Weights of a small GPT-style language model, trained from scratch on English Wikipedia.
Size: 16 layers, width 256, 3 heads of 64 (1 for keys and values), MLP 512 SwiGLU, vocabulary 675, 8.79M parameters.
MLP neurons of a small language model. Each row is named by its layer, matrix (gate and up: input weights; down: output weights) and neuron, and shows model dimensions 144-239. Each number is 128 + 32 x the weight over its row's rms, rounded and kept within 0 to 255. Numbers have three digits each. A neuron's up and down rows have the sign that makes its largest values positive.
After each neuron's rows, "fires before" lists the tokens most often just after its 100 highest values on Wikipedia text that the model never trained on. A number after a token or word is its count.

L10.gate56:078171177090141122152144119088127144099139112105192165114137175138137121116100157117043145140135125178083167084109143124083110091115122151118141148148143139144152109145093089092158086142140113176163088088123131128043145197161081090121143149130143118094167153102157127109055135092064093107
L10.up56:129123185145119094150144104074071116121125094162102102089093134126131166094089160108140195093123172151176103145122143166130118076109127165166156108093158134102163069141176093130084062097066095127117092069120117193144168138103165125088025115103118115117079105101176137134133180113107070132
L10.down56:139145187109179117100230102072113083125138194101174155084141117156118153178106134130133175131090109175125111101094127120133110118149130119161135144060169077143140090104173123187136111069143071136135137142128120146099121158187155097087155157124111121140151127111104144167101117076098114138
fires before: "in" 21, "r" 14, "ain" 11, "ra" 10

L10.gate490:148107155121120146072183116156146110048185101113148131111107146163141144120113172147136115118140149152115150145109157090125172129128079058130143182184147116077126157137156081117149159104158113166095081057184111154162187159115093038159124078138130148132082148068104122146108138075098109114
L10.up490:136093128099113166116168105137082070120189108141120155115149060142174134138093120123133110122159143158188111133088134111140101130117105127152171136144177082138089140189135052121149135126166121105115101062125128181193121136143099045207110089148102126129106111130126098112082115116111118111
L10.down490:137150155112108107074121166127130160060094124140128118153104132143104116103124111126111108104085138164113100184092120135092125146135127095164108153083108112137124232084139107071141109111182145080133076117133185088146171115119140108156110144175103101164168188142142107131103094161123133113
fires before: "ed" 21, "e" 18, "ing" 9, "ual" 5

L4.gate388:111133153132080155204126125098093080167103136141075129089154111143142082052061151159168071151121164109117143134110161096099153137145122064181115104122135125129095084151156137077155097134144165150103143238176089091136163158168104090114118127146123138138198176134084099108091135122109094128
L4.up388:109144118143128116201139132118134066196114111138119066084126133158110101067147155105184112119129142110149135095103111042129065083111117124111132102125111152066074102152145152111165088062118109177109132247171088197087143110154091102148130126122112130111188151146131118124134138152120130124
L4.down388:168096051179106095098131156098044138123079132132141141102141173134117124118156098125095175120178092120106123135095126125212177132132109136112099156105122095142089079106151106162159093144097080104121123136134141219107051126149155083123166153118072111130140103124148147098141101187159146129
fires before: " " 43, " H" 7, " M" 5

L13.gate170:134200159075055206109103153205131102164085099112115148131120150119133104136150129071138158129148131139199114138105141096098109124159021151122097132105129129148136169118094162180126157145121132169137178104130149144117130120141102118154107115143170138063112190176044172110118191059154171091
L13.up170:159174174147124088093110109138129153139124105114083146180143170136101112152080133168175177121117180173110125136153123122059112112110171129096135090115163112151129136075093168116082159140132147123080133087153187140131135134135148104122103117135104095128113125091114189157123175108112190098
L13.down170:111158135143096144123159147133098097102112156110132144145097105175128149124117140139138128124153146176222114168115140106111123137135090140146102159156133119172124181107117152143110096132081187166119138153132092102093109116172140104103117106173133125118111091205096215061164156051122113063
fires before: "ed" 22, "s" 16, "ing" 12, " to" 7, "e" 4

L13.gate14:115060103100096066101126083136143155111136103161137171114042127131106097109131149131124193110180122117115124184126127146103202099041103186160125138150122071142115191129102112126107072110136133137111223127182078115102103163202162099138128154078103161137088162097117134136144118103128133156
L13.up14:112059113113174133103091155113154136073176109126163074188137141116105106085093072141135150135126150142118094098190197103132152091151100119130173167144128136095105053121098119131138156127085141122137140074187081124144130131128134140169137223160168122099115104101114182063159136128147138109
L13.down14:149140150104117155135136136083095097154149137089138123079139092137132087106104092092154144075137124105143137095157092117059140123131110104095119144127096099063030138153129150116110140142177121186111148129111147181158110178083115154105119168092101139141104098165156156074130137118163110160
fires before: "oc" 12, "ates" 12, "er" 11, "y" 10, "ic" 8, "ist" 6

L4.gate307:143165081092170135151119125099079098090178159095096144125116073083146070156098115167123155108111178124114099118078127117136147152135113141185139166163140083111088107119153114077137075118115115166112125128030150166109139133069124144122132102142145178121090125122061150156140090183126104156
L4.up307:111162158152099089122183128114155155133103117155147197161159091116096174152182096161144157106146092128169161109175113090168171120182080093157111114170154075156092186106109088135100170123150139101110123113094173153157123156091077067080184159152200097123117101139129080185114033174163102115
L4.down307:165073086121185137155121090103081117130135111142113115164169121050111105093140116082127122180152121124067070108157120148074087189105168152143138156183152096152080152140077071073092093137131122118104127123133177083106169143039116161177151108065123162121105109126101126098153181140084138120
fires before: " |" 15, "%" 15, "0" 9, "2" 7, "6" 6, "1" 6

L9.gate51:136139104142126061134107114105197107155134128194132175123131168070118146125142167132062177159149149124160184109068172160096094146122104164168095170177100138132206170100076080101092128066105133130148110079152049133166137161135091083076132145126141095151103113172144150087108136089091125123
L9.up51:120149046095193160153097127054135135132100154120089126095120135145117110110105139123177101170121183189188183151171164067119154075090194121165110115100122144125172091081085105079118132156121097158112101151157154145137134144063146142096106110130090116088158116090105166149127138151141102160
L9.down51:080101127103088111126215108146102105129114128106150137107127177144154091142131098131126175114134117135129174135092142171154125110133132145165133104098123077080153109131176170099151065158112127111184113121122063118097106132103172111131163134059066154107133216105072155119117152103129105171
fires before: "r" 17, "an" 14, "ic" 7, "ain" 6, "ree" 6, "er" 4

L10.gate91:051078108108101173121124160179137143128087088112142122130132159147078163119114136116158150135115094154103153155098125103079091099120091138131116170127138146187125131127118131129164164117116176107176139158123057092154112134130171152135140096163113139099126063103099153120147139182124130158
L10.up91:127185089167126134111160151169112084153076116110073144098196085094126132148197146190139127085099108161129135133141171093094109072186126119051130136063129102124140154154128181120149140113106145145149161103128121111153099075144128083113143074066091078138102071116116185146068121138113135141
L10.down91:084177116147133146132104141154148171070166178070077102169102114084142128097154092125142118118114118145155145187130138129092145083126148116075183094120149077166114159144107080170103133088138154158143171154166158204156121109115155122114118155065056067121116106155130118142110188113097123104
fires before: "ed" 32, "es" 26, "ing" 13, "al" 5, "if" 5

L4.gate446:194137089110101152119124103148107115061133172118120153097129077166149108099124137102123121133127138070100097126118127158130148068111167155140164081143111122093097077148155138117128098154146162133089169183142116089136040160156110127115126116149183126057145178117138174084111140127137099165
L4.up446:153157122107123137112105092105128082129077140095124102046113125148130161142146088108129134069111118088162141097101093132124077107076099152089163083132103172054177115191110179110147107079135144158087158159126070140144079167184114117146142090153135049073162146173121176120096157138086129035
L4.down446:144113092136153179140118124116088183112082112081123148062115171221168090183088169126132164103219140165131169122073159135202080156140116140137115110100116139137143120115124127107169068131071144146081137199129134122125099147132166140112143067128115100083153120182139134083134178169151175147
fires before: " " 46, " M" 6, " C" 5, " R" 5, " H" 4

L10.gate484:107147127161108110142109141157097114143133159089138095161090153163139136163106134121094103042174134149157108164134136111088087076119102064101134135087106091148130105134146086071163171093162135088148157096171104124141155089098085145125122124150095110086076119126145157095104159129107074181
L10.up484:126129105092131098083076120128172109101116178106110171138139119124148121075165067118076133087116134163169181145166138088130138094106104142095133133120127160120115093154099103093123117163146155035135082131142142140073095100123100123209160179172167093131176189134145091132141177180102100101
L10.down484:190106140153166147145141175153110105127142149095080161116122095195106129093089086127159119071126190127145165171144147110204125120144185172154137196143095122121081161133109123161126121215058165150150144205095155163135125168106168138126176145099138090136134112105158112110138174096120081138
fires before: "an" 19, "ough" 12, "in" 6, "r" 6, "ing" 4, "ree" 4

L7.gate175:127145109122129131098077180138101182157128111113127134101094067148173129133073066091075106117125088164071138197086114103139126132143176147103111189099109099073107082108175070130126191153182131149103135106101152085113080126194143103160150136101138134157160185135086106113162130151156161127
L7.up175:175112205138148136161158154092085145033113150093135123138108163145141127123131092136082168164157122172179145191202131113118148129122129131113128100111173192081074110135157066106167177103177165111116108168154096151113134044148113115172103116140098176135151099150158168073079091126124145095
L7.down175:152131149077157180097079166088116115106111122160124033132096136114187230133187110100095105094101123138071065146148152087097089095123119107073102109162143144154085203166109092144136115069068163124167175112131169132109107080140114159093142214102135094141074161178106091129189170146145184111
fires before: "al" 30, "t" 7, "ch" 7, "s" 6, "us" 5, "ation" 5

L9.gate404:134146142119131197127112194115140149146147143139117111144115173133108133090088129130107122115208143124119100182154107158113176141108186129153122094131154075115167146094125129164108085143186104164122101100194146104112169102061153100086182127111128165084089124114129128147172097080073140081
L9.up404:125070063075100098150150139132086154151183088069065127100053070144107109142129058133152144167137130151103142171136132125105151061128131113091120197116182129116160144122129115188083142135166146084188152145180179074139073116140115145108124201173106147170103135163164135070095117146107119156
L9.down404:106101138097125117173174134152150130116193147150170101106155125156020149134097128170125094139116105144171093112117139171164067119112138102146115123083107126163175101092113064106117087149131186133116107135099174089128076112131102220145162112077081158074156139097136110107132167130147096108
fires before: "ing" 25, "s" 10, " of" 9, "hed" 8, "ed" 5, "l" 4

L4.gate506:146084137149087078130157131121132146133074158148202162144173125133145148074124066103085152108141120090142169132130170070190168112117084159156115162109161123115146160080117147132134175161106097110145113119139135172129140141059144067199137146154211087126106164147103142086165159209119150106
L4.up506:092107099084129143124114184123138131052156160118099085136083160082090161129076153072105136149144161132135182054130078121139104137105061113167136175092111136151104115147105178121113102106124125172156155117113095151131153072132093074190067098114125143155030147107113136144151121122144123121
L4.down506:168089159082108142127143170141145096073111104147198118125188102132088090141119112145118159147107132106154082153136204153143193136117122114199135117147088096152075134075128108106112105177079114102154132129081186089198093139111164114175147101178168102143145114113143093072127127229160127149
fires before: " |" 53, ";" 18, "–" 8, " |\n" 6

L9.gate218:087110099060057125130112125148136162184082138107151133159133181091113113101135149143113142114092121114156140112094113144153128107140062118115093107211054090175145106122157103165138178088155070090125056120120141089145163133147145100121090122134175083125098111116102162084189131091101145180
L9.up218:074116106138115134088172152145140172134165111119146130143153151121113214137148116143062120145109119102152136127122136107132128117146128107175063168104068121147114075125189188151134176124138113094202121113106172090091126148106118160190108154117126118155124150094123117067196120142115181189
L9.down218:132158076188092155158199128113146090131127127083118117088135144132168149179101124107068116157089124100179114112089105113126109102198076065134110144126137095138092119113115114130099125125139131087147119097076177121165112089159135190144122103140161094133134092168116189158147148150160095126
fires before: " |" 56, ";" 15, "if" 8, " |\n" 5, "–" 5

L11.gate67:063183154123114119185136135152104069091142143115106123144119152143143158120109136130101108114145099119136104106146165182148118088153144122135148166135138067174066134110130101156167147056116111129129132104180119158121137110161156172129135061168190151104118119104093109168184098135082125091
L11.up67:076045128152141135112159150104112118100147086116198192116112114095122114142104132171148117134120141156244123123142132180066158165150156143095139159079135119105135128127127106122154144124157145104139153086146168128191174145169101138117112166139116045110075138124186106154120126138134109146
L11.down67:190147152107102190137112109093118148129083105146144094104050112171061169167076159108087121132067116091161139042087168132149150140122105132113098160119063143098090146063089126111142121126142135084190132137120179087124133152120067100183144158130140155130155107106194137119156113158157128133
fires before: "ion" 23, "u" 16, "ue" 10, "ure" 9, "ing" 5, "ed" 5

L12.gate342:092142161161132110157066206081150120142114129122164104104148160089148118162120051105094135107147105137175135144117098100085125120123073131097159167089107098182151150170113132161090171111174146139083127165119095123073119108180133131105131140122140087076096111131087167104167100087116139090
L12.up342:132119136143113059151124173101117139106178113099132120110144148152155142181176087159141137124074104143119096183114148113090203150123119151107101139077092097144116152146162113118108133114124132131101192190097114136160196110197130093128117162152112097160082062137100178128202107106176199159
L12.down342:125111084113135096131103115164120141109151155082085138181151124124144160135129160133177092157107135151119106159128110089113168139115164189141088103114116091149100136160141084121133048088110165117143125118158100148154123142127136067089139169128073141138143064127100195137131156109154124161
fires before: "es" 16, "ing" 15, "al" 11, " |" 10, "ed" 9, "od" 5

L10.gate446:125125094137118109153125153114162128096162088148102186051155092105039169116154108130164122168138141169163142101149150137129080136096109091045125121112107091087138132160122183157146176151120109113123097128135119179135184131134114116102114134145146112063093131110126173124161110118148130075
L10.up446:126133138127124081066104158131182138151132089150122146088124164094078104107127083071146144149190091106087190124154137137087124143033139145110180060116082097149074113164143119130075168091149169106114131094137162090070090150113116102158161077091118094169164154119104150153152148197125101062
L10.down446:127142146102070117146133103186108120123102109194143125110095127105134139138112164111137159135135136153140079098132099081113158093163159124044171126126116176139075084143144147153083111109165123130090123149118146149183143116165122154086180103116170087106158102079134155112128153133109099124
fires before: "ess" 16, "ary" 15, "ct" 11, "a" 8, "c" 4, "ic" 4

L6.gate376:088140112142105125141148165135173150173119108099144132120159114099137100170166144146164118148175162151119090130136179142156132148133124077167111183169120091108145100124105106155139156155079069156068121108116072060149137158107126135120076093150180119178088145170090122182183151122083138092
L6.up376:156139129072131100093175099160087121128146052147127145173155121158103117075129111121102106108098097177187198120120140110129137203175167151101117103128087089096078125096125098110142161137097094055156108100130124136103117051119077095107113192150135185167053140119121122185131164166176123141
L6.down376:152092169165103131086116177138173191119095081104171114129171144146153128133137072064131142141115150151148133132106136090119110133182168143181141161197147160104106146120086125108119164094121149176110137151144122121090181144139193152129120124070116079091148157165132119118171188098089130150
fires before: "9" 17, "8" 15, "5" 13, "1" 11, "2" 9

L12.gate115:149163088080100087072101146168180133103103107124105089152117133110111121079102054145103072149109147192080090148156166077126130144118109080150182127105088091146096098121105136083125101091139100164153086208165129098125126104142075172147116184105170117143156114133091099099170146177128108194
L12.up115:104105076099135197128127082120072133164171162116110117125067103082158134113104109170124133158092145167158187097150188153072155152143145164149126174142147206128125181093117095051091077094101117124101102174049076103098161151149133152090170180137129100147143141147058156192116141133112137163
L12.down115:148144101132166177137133047137115092103167137119139146132166142159134122147085126136161116088094125163112116142148154107097107172124157110116084139104139153166152135117059149105140124092155136177118153083143129088152130168177101119131163148073106186098144150141092175183126168179029072148
fires before: "ment" 34, "ation" 14, "ed" 7, "ing" 6

L9.gate208:168192131201118123110079112166108112123110082126121119084182133096153097086026147128062093125111149160125115166113091110142137122068099131124048175058146168128137087145077127163139150086127119138078084135137110104127066091138079126100170102101152100132120090035152120152158051162132111114
L9.up208:102161120122089177109086120138073092119095176156139113100121108108102164134124176064097110149136131097078130109101124144185136128098149087077156087119154177132128109080105130118146161145086156136131129113147147158089119110111097153132128139094106144157168117074130086113077053113097165099
L9.down208:104062109154132118178113150104140102167140160130144155170099142173101072122175094202136134139098143118129162141125172100099122138117143186194134137102134181114126126080106138133107123158166107097112159110131107189091140146118088073130117146087109192104135101004085211169127082189094154108
fires before: "f" 32, "v" 21, "l" 12, "ut" 8, "ar" 4

L7.gate330:091133086150097112125069132110109173121094164098108137161130092114127156092097143113104172114125128157085130142150168059149180069093123075071112162147113144149118101113163099147100110202125147131181086096198086108114144160168154055153136102194091115097100107117154146053139115103116124139
L7.up330:140128142095128059109156051161175191096078145140107147163100132128138146101129167043180141093173166155094190127090161072148176161090166111149138130149100106152085101109144169130078123116191146175123153086156135134085148152148161100131183146111154144141107104183091177111114117095093128153
L7.down330:133168128133093124109072120125129166070092106154130079197103174110144150157080131096105126096123208140155174148115165128144152079111166097155141139174151185171093149131102196137142118108108135142106099116185152123143135130075119143145089155192188150096141096189150213140116170085156134073
fires before: "ct" 37, "ate" 8, "or" 6, "ates" 6, "ction" 4, "ard" 4

L4.gate451:130132070159143147166135138149150113141211095096168142099136070165130128091141152117099047109125104107109120110111157134109127047115189102152109092108126184108137070200134145098118131127145151160156129139108086099155109166170155092117159134129154160101134188119077133135113140134051100118
L4.up451:141114060141177145111169118175125130143155116108160122079150067180159103071171160140124069108141112119132120090108175147104142062107186114143113108094142154145152070155141153094154120112145143182148148124106099078143100188110155094096170129099105154109144210126078139113126153155065090131
L4.down451:133095112126122160174143079111127119100143156080120132152143132176157124142113122098121096098173100109122135093166140117169107162113108144090144095123154107118118116159109137046080121063065119127103121183083137181169113150126153129137176110186127138145187170122180164141116141161166157133
fires before: " " 54, " Ch" 5, " M" 4, " —" 4

L13.gate217:136131108077130098113101142125052137101154078208166130185109072116137172179141085153095141087112158141133086148093118067135115038083090134136134062157174099137140158111161116186132155056149143132150182121120102182104110089112084101137082059136137103089094157138125241191079102159111134155
L13.up217:172118119116112123105131153153164124142100113150158065173103085130139118146168060122120109018143141122125174142128133155073099078145105100128149130115166147127187116125105067142062141132100141138083110112105118150097207089148077112127165176167167132142162124153167123064152136172139135092
L13.down217:149152115104164165173181134144075039071149112108116133086127052179111131169073163127226156144085144118118145096154077145092124109141142100163107180144132102117123119135120124110140173089144155154055117087109112161158146168179052097127119156132117076139083134103168161086093103125147106149
fires before: "er" 46, "e" 21, "ing" 7

L8.gate181:137155148155095174076069122146072124129116141155129109108125132089120119141074094152126123135119160075167110157229200166151102131093166239117050173107152120093106095156103073133137082114129108222118145206142135034120164118167182140131132126121088152111111141086111165183103156158133186130
L8.up181:138119120100168114141109091144159097094194068128102121097143159143120133168093143162141122196105136182124125151163091130118121144129104148175113063089150141136112123162134087144139164134190123052143162147151141071148139102134149135119144064100115089170145116180141121142080137090126180092
L8.down181:179095166122153161129208104096113070133134132168162155120128090153142074153143061139155097087106137138203098149058165112157070127140081082123054148115145100111122147101087110113119074132103134098124057094096086088129124155116080113103141130149153080178079117170085157087119114092126125164
fires before: "ing" 18, "e" 15, "er" 14, "s" 12, "t" 10, "ers" 6

L9.gate289:104158113117161088106141107127205132166153138124144170120123197084132133121103101125103132114190143126115093131126117137142124147113093066095100114122134121110106108084159170158068113139113164122089062143185129172122132188143106080112139075124141113113135106123077121093131164066116151080
L9.up289:139123159065155078138089110142142118185109124096084127041082099136091118076094113130068164164122169120182127098123121140105107072203159152084082123115125122116155062130134173149128137099140145109166096160128184106135154114123156153144158135170085145120149127093145134125073141128134102142
L9.down289:173128108049139132102168162119151143172143132116131106166131146173115161123094116101092167095130100154152144083150114143108093139097130115166133147166140076144173136107111122108125121156222158112022127122192131123134121193162114137203153114089144139146118142169191130118151163155083137137
fires before: "k" 48, "ay" 16, "ik" 8, "5" 5

L12.gate41:119169129162147176097143207153139156099105116156091086105124121154125119132148125116091153137118151196140097156116174133131076168081153181156101091100127125072142116098147136164119146168100063108099141164109145117099144104091097072158160108099138139123143117085098172121160104177124125059
L12.up41:145192174119099191141135122133164049110141106167113107090080138122080139101107127094081075168132150142100162120095032091114150138113075118112109111145116148155189178154126146182171127101177166139138053079177053147132112084172036102129133135130144157093139099116076097149140087162104123138
L12.down41:145118106159070129134133116196179159094106133111174092095130119166134115134105123173132084107122123178127112138080125095131073144088163111090088145122071094076151125116075166119149078143119161179122153125133129080167123176105119105133122134075113139109112093058134154117138168114119100212
fires before: "v" 25, "ut" 23, "id" 5, "ed" 5, "ation" 4

L11.gate236:091127110161085143112063125127172164141098143096164116104154139092095166135204171112096161226147130179093133096173114124109109133144091111156037107156134179147117155105076157106105148162088154067082062068088116110101131120118061082144131130124139133102138144126120187114108117127136127099
L11.up236:120171072176063095084106126150168151116099193109152087135105179097126075150119093124130178046170126098102146162103120154192151117048138126089124152140194174165092103127155212118112104094105074123115102073109150115130126157169129109112205197147090186177117165132112167129131112146091095074
L11.down236:150189123161076123130144086181192178182141103174134161085175110134108114180086149133081090123113120101161191123135150115173170145118105142114091117148148091177143126049103122070115113109108167129093126157127102054171143147200141151121159112166129128145153133132122138147128137160152137121
fires before: "ct" 31, " to" 23, "ction" 9, "a" 5

L10.gate449:178149133127102120109089112145137159114122140106112135136149087157070138151103105106114131151150089121194151122117113158041145167146138116158114093074124090119115157137082078149160110092142114168119128096122110102053146083076107102114142104119113109118087123120120063132074159139111125114
L10.up449:157148090122113082060112131134171154137130175102175163086115156179133106125132146152114206096097116108109103066168099121064082128064096143150136096166096147151127083142141131110152129191148149062141104101130118077172157111077139152144162103087132121131164154121143102109100200115155132129
L10.down449:113106070095141174132110137170191109090114137149151110160181079111076157104085108129148107067164126165158134099068119111124152120121130127154095185118113081117082123113161121145178125120099127120137164073106147117095132109143097169136145147158128154129093151101117161169130114162117146136
fires before: "er" 18, "r" 12, "re" 10, "ro" 5, "an" 4, "ain" 4

L13.gate178:139130144137144119085168071163102140154123121160152110142081122141117088136119146122145100134103142153138127135128138146146114129072135160064131130186094105147124101157190158118132117114226108097133109120107118145145115164132113162231123141093148126055074146126102101044139078106096135129
L13.up178:159120104053166099104151092113142182124136097142085089113121183120134112164116181140169112150068150121116144170152102158144161175136134120100092131169049116159087112107183125124170110112191111122094093089089137143105109097163111126161129142080134120018113153099131112131142087087110173120
L13.down178:133140064118148125173074192158068096139142217083087157135115094132090164109103088134105112079200120103130119119148113112135148131132120090150156102056190139077173152122095133154075105166060094121148111123104155075147169094084144124135131091163146170145159112157084090174096120187167114118
fires before: " |" 59, " |\n" 8, " (" 7

L13.gate22:097148138142123134141104180178074148176160171124157109116124098066134129163084120163158125091154136122155173130139108144138138120158220094211147071131148156135152082119113094060117097112125148147104075092128128089208104188099135107084151095109147165147055134077166120089114099121129153070
L13.up22:130095090126079157124127120116148096092145106101104133096140073081098128158144113188149091173141116126159101180130197183128085104132152105145133171100127105122156107129139151045137145117127095162160125151105088095155092160126110145072157144138118133159071126143086143128115079093137095127
L13.down22:153132198166217166108088126160137083127130138119102149117133121152174127121142087124157164175104182114125134138129116054143131113090147090115144074152154132153101119160095129084145127122124111146176144119164132101140075085155147155115110126165138102166113168084123169171083109153134094122
fires before: "4" 11, "2" 11, "0" 11, "8" 10, "7" 9, "6" 8

L4.gate359:150126120147132114114091147138120120130121169114098149039137126100161157103130082140098108095173168086104121098107170080100080130102140132149137089120081126083111120147138156125153102108133165158109135208137088112170101124111117130140174097165060172089121131174172096097077142141103169153
L4.up359:152140107100122132110133122132106164090135145169118078124146134118113136138096101045129165169175123093106132162099095144119134059141110077166097103104113085147131051102135115133130140155144104131114108085117075127102094154162087101149099128175182098048083178124144169088070128177081055133
L4.down359:133088111091099144156152112115092140060116138082109160117100172174153101168094137119187211135147151143150117118128146152139097141117098090142147146122090121114089123104104151097138122114084120116093168198164145114122128099151157190093120158124117101099132152188127115137078145096113181128
fires before: " " 51, " M" 5, " H" 4, " O" 4, " J" 4, " C" 4

L13.gate197:075222173139100136161116167068106141147144161149153201158120130135140102151098063165088144086138156094088178137125124134091115133148135158134118102122098144120100124233164097047114134091183127165121160127153080150135159117165130166155128065129118156155114133114121083100196136171124107123
L13.up197:162048106117091142190102147101105111117189095138132101157123181117145110096107128128094175175143157079115167092151136100150123172143167112123163119068119137093113118108094133142113148127131142094141106123081167152174164134088095164104140121169109158095099140155142156122190103070105152127
L13.down197:135223062105137158092163168140113137129079128085176096087099159056131169148049143120143143134095169157168143108161149128148126113117056150113118121112146104112151199103153111108083152189108128140146152113089134101178099155112140123103095140138155147099119123068128084138106142133111108086
fires before: "m" 18, "ory" 15, "or" 8, "ion" 6, "ag" 6, "ing" 6

L11.gate82:150118147228134120090120129124133111110139109152141148163190125127113091181108116076050078107158201152125060144118083090122098121065097189136092129064123166131156152163151143055086125177154104148107183148115124180137122111159115102127103092160085152142099114142086078174143197067104123104
L11.up82:064108142147094128113071157127132094109138116151103125094151098143138111201139123119115089114086168090170106135070184144122123077187150125141104131084145140142165092087136171105158083093101107144102154155099095103106151136178076120115131096099083131110093172163146175120109129104081167096
L11.down82:184108103127137158120128184139189061140131094113069155097110100100162150121133129136083143176158127147121179121134131059069136130127170131120089143097128128103172184120131022143097087098168120189110096126136163170159057198182110169100172060157146129142124083162138123131124133086140098130
fires before: "5" 31, "4" 23, "6" 23, "8" 4, "7" 4, "3" 4

L6.gate29:172170134158125074177088107190176129182091142091164135145099086166111115154074089121152168112145127103118123166126155130141119177180131111086098139169130138083101087079118125173088128146134139136094128135104141164125121170133110083183096096128084078094126122145096120166200149129127151116
L6.up29:141154138190152056165088050108170082146136159133087144191141124145128112135075083134098128197131136056123116112124135129132101139135183091075095168121171130141137100126108124126090113056143158131101095152128084192062133196157097145197111087169093088139113141127103136122126137131084117115
L6.down29:130127092074121127180165106130101082071152111186097213231153168196137130116089120154145167157132086123101114074116159116129097102142097095162162121120113079133138106139134108141139142106159135149082122122163137125133140138160087130179146115081118170120040133078160136135130162132175101212
fires before: "d" 30, "k" 20, "v" 18, "ay" 14, "D" 4

L11.gate15:103100151125125112137123191152091132088148104089191150202086096165107206112177153110097141158124101139179128141102104130191125139179145183140140123141151092122107117117165103110157139085154076118093152063110138152130106099180112075124104183125176122143157071172143126136188111102109160113
L11.up15:135128169091112188180127170126088073177159132138092143112100105144120152154133174137093134153158188173119117149155108149144115104093194139109094059096106096099118088072139104123080078103175111143134076091112128112113160061138130144182143128109176143143189085148157177084088091145126124164
L11.down15:160169156120197111137114125118142083084120202168141117172090159129163243141166102134145123164153082146150079131143084088146099154152158120106039147146128192171157147080174127119098135117162129153104138151179170152145126083136119095145126145088110120149144077076156123153157163136119154165
fires before: "al" 19, "ia" 9, "t" 9, "g" 5, "k" 5, "ation" 4

L8.gate406:124168090157096114084054104116137116070127145164083158144163104102105164154116111146100102162174114131200083153188135143125106130073140149166085146150187065079157105044160143114122142147097133143162134150146068127118161107081123122157166109142181134078098139125092137113134148076108155165
L8.up406:080191087093109176153098161104087167139167124150111173109099142145150148105117093116102100145110060151162085126179156144101139114132138155135129127183089120190140125153103144118123177134106114154136152177149147138143118213102100118145068060108130124102114136143132133116144147126119088136
L8.down406:155194154096123100111082110113170114138084183113111105101134075094113129152096149098153185106047093166136144073147134098108195146133079143124100144107097154085114141078107163142100094109123084124107135092085101110140113110131122149151073117153133142101170086069149115117150032137161198189
fires before: "ed" 22, "ber" 18, "ing" 6, "her" 5, "ect" 4, "y" 4

L10.gate317:126220085114096068116161118146188130122089105096125142119075116121079135108105098184171142128203145162113130115167138163079123108092113147140171117155108121117087130172122136079103141168130154101109145140069088130138121142093100132164120111146096117121176146074170087087154142082132147185
L10.up317:144084135135119130055098172094156137150119165134147080193067139156110135157117060088108154056149111186098158172130154191103149143090069124155104105115093162133165117163123155060169157179100069096147172133170115098130126085138188173097129060162068118133204199144138177146105168140112115122
L10.down317:159082136110066115126110086076111064107109177182112143068131135106077143111013085119068153106133094135164155162126109167083153139091160122103079094100168115113130110162131152125089136163129174204115100133137170165210148143125109111142123133163152133181134131085090133113132109107116159105
fires before: "ary" 19, "ies" 17, "ess" 17, "an" 7, "es" 5

L4.gate35:142146074073086144134131172112121099129131099098091107128116113153061107096095152101111100103126152146103166173109067070096173084155128074092103144142122069134084052090131059076169092183128102178130140160095132089098129076143099133120099135121156101121091147136118142173154147162100041160
L4.up35:127063141126130153091119071086108167118113173168147134139062114161110124119124147146170126143149135156134109146127245150059147109126147059110128117154146099150128098129105164140115122099104158143145127064119190180141182195151162173134152111158082087133104199079145096122132123073130112139
L4.down35:142131205119226102097158054129075133094122149097128119164134155060117104141162072169152056098097103111092132117206110093106111136112115126119127072120163080102127103136150141121082148112126139116073130110127147143139136141096141136139094129181121128150136153108166138126138158137088161146
fires before: " " 62, "0" 9, " |" 7

L13.gate300:130156120154141093108132110136162106183174073055163107104173131116172113144120145085102139124191198194146155135161120167107092145171050081151089131113100172145089104108113113109148075112127181158147115186110120185101086116094134097083084086190162134099112096104149119156052164136157128137
L13.up300:122128118121130128099048129100153112134192071146133136099121038149072070181126134103080129119133115139111133106117134116124119108130185205151113173115079131096087121160148189107138130120107161163140085152143077140205110136159108072099158153103089157125095126161104119206096106089077118118
L13.down300:142114087119173104173121097015129124151114131139108127160099138090215178077126146164152159178062139070161156146138081124131123127054153128111117113137106106109146152142118087121152146112152086090151181127175119120138111122137133086141090114115102155101142149202172168140144078173130142132
fires before: "6" 34, "5" 18, "1" 7, "7" 5, " " 4

L9.gate12:136123131125123037149086126150162054147103096125073108112186212111163119108081163133112173115117165143141126132186096182137048140123054165099146128178152114123107082130097152174143178124125147145109120133097162106087160152104200155166209145103185141052182064139124142133089118114100145118
L9.up12:157091168070152144096102115174176135155091105110184115155146162108172177104094147147128109150139218046118113143143137081114106100134127126086133104102090107103128078122172163094122156123149217092136141169132203139135139105147137091170120124148048175098185102094184091119175116145127092125
L9.down12:177090094100154179118128168105061138135117126140116117159139166204171112080083151079112152116180163117111129122136154125046113120118174062129136192146202114143124135112080094184182092086153175063102124110114172114106110129122125113170119100116133131111102068088124116075111118167142107127
fires before: "5" 21, "m" 20, "ug" 11, "ain" 8, "k" 5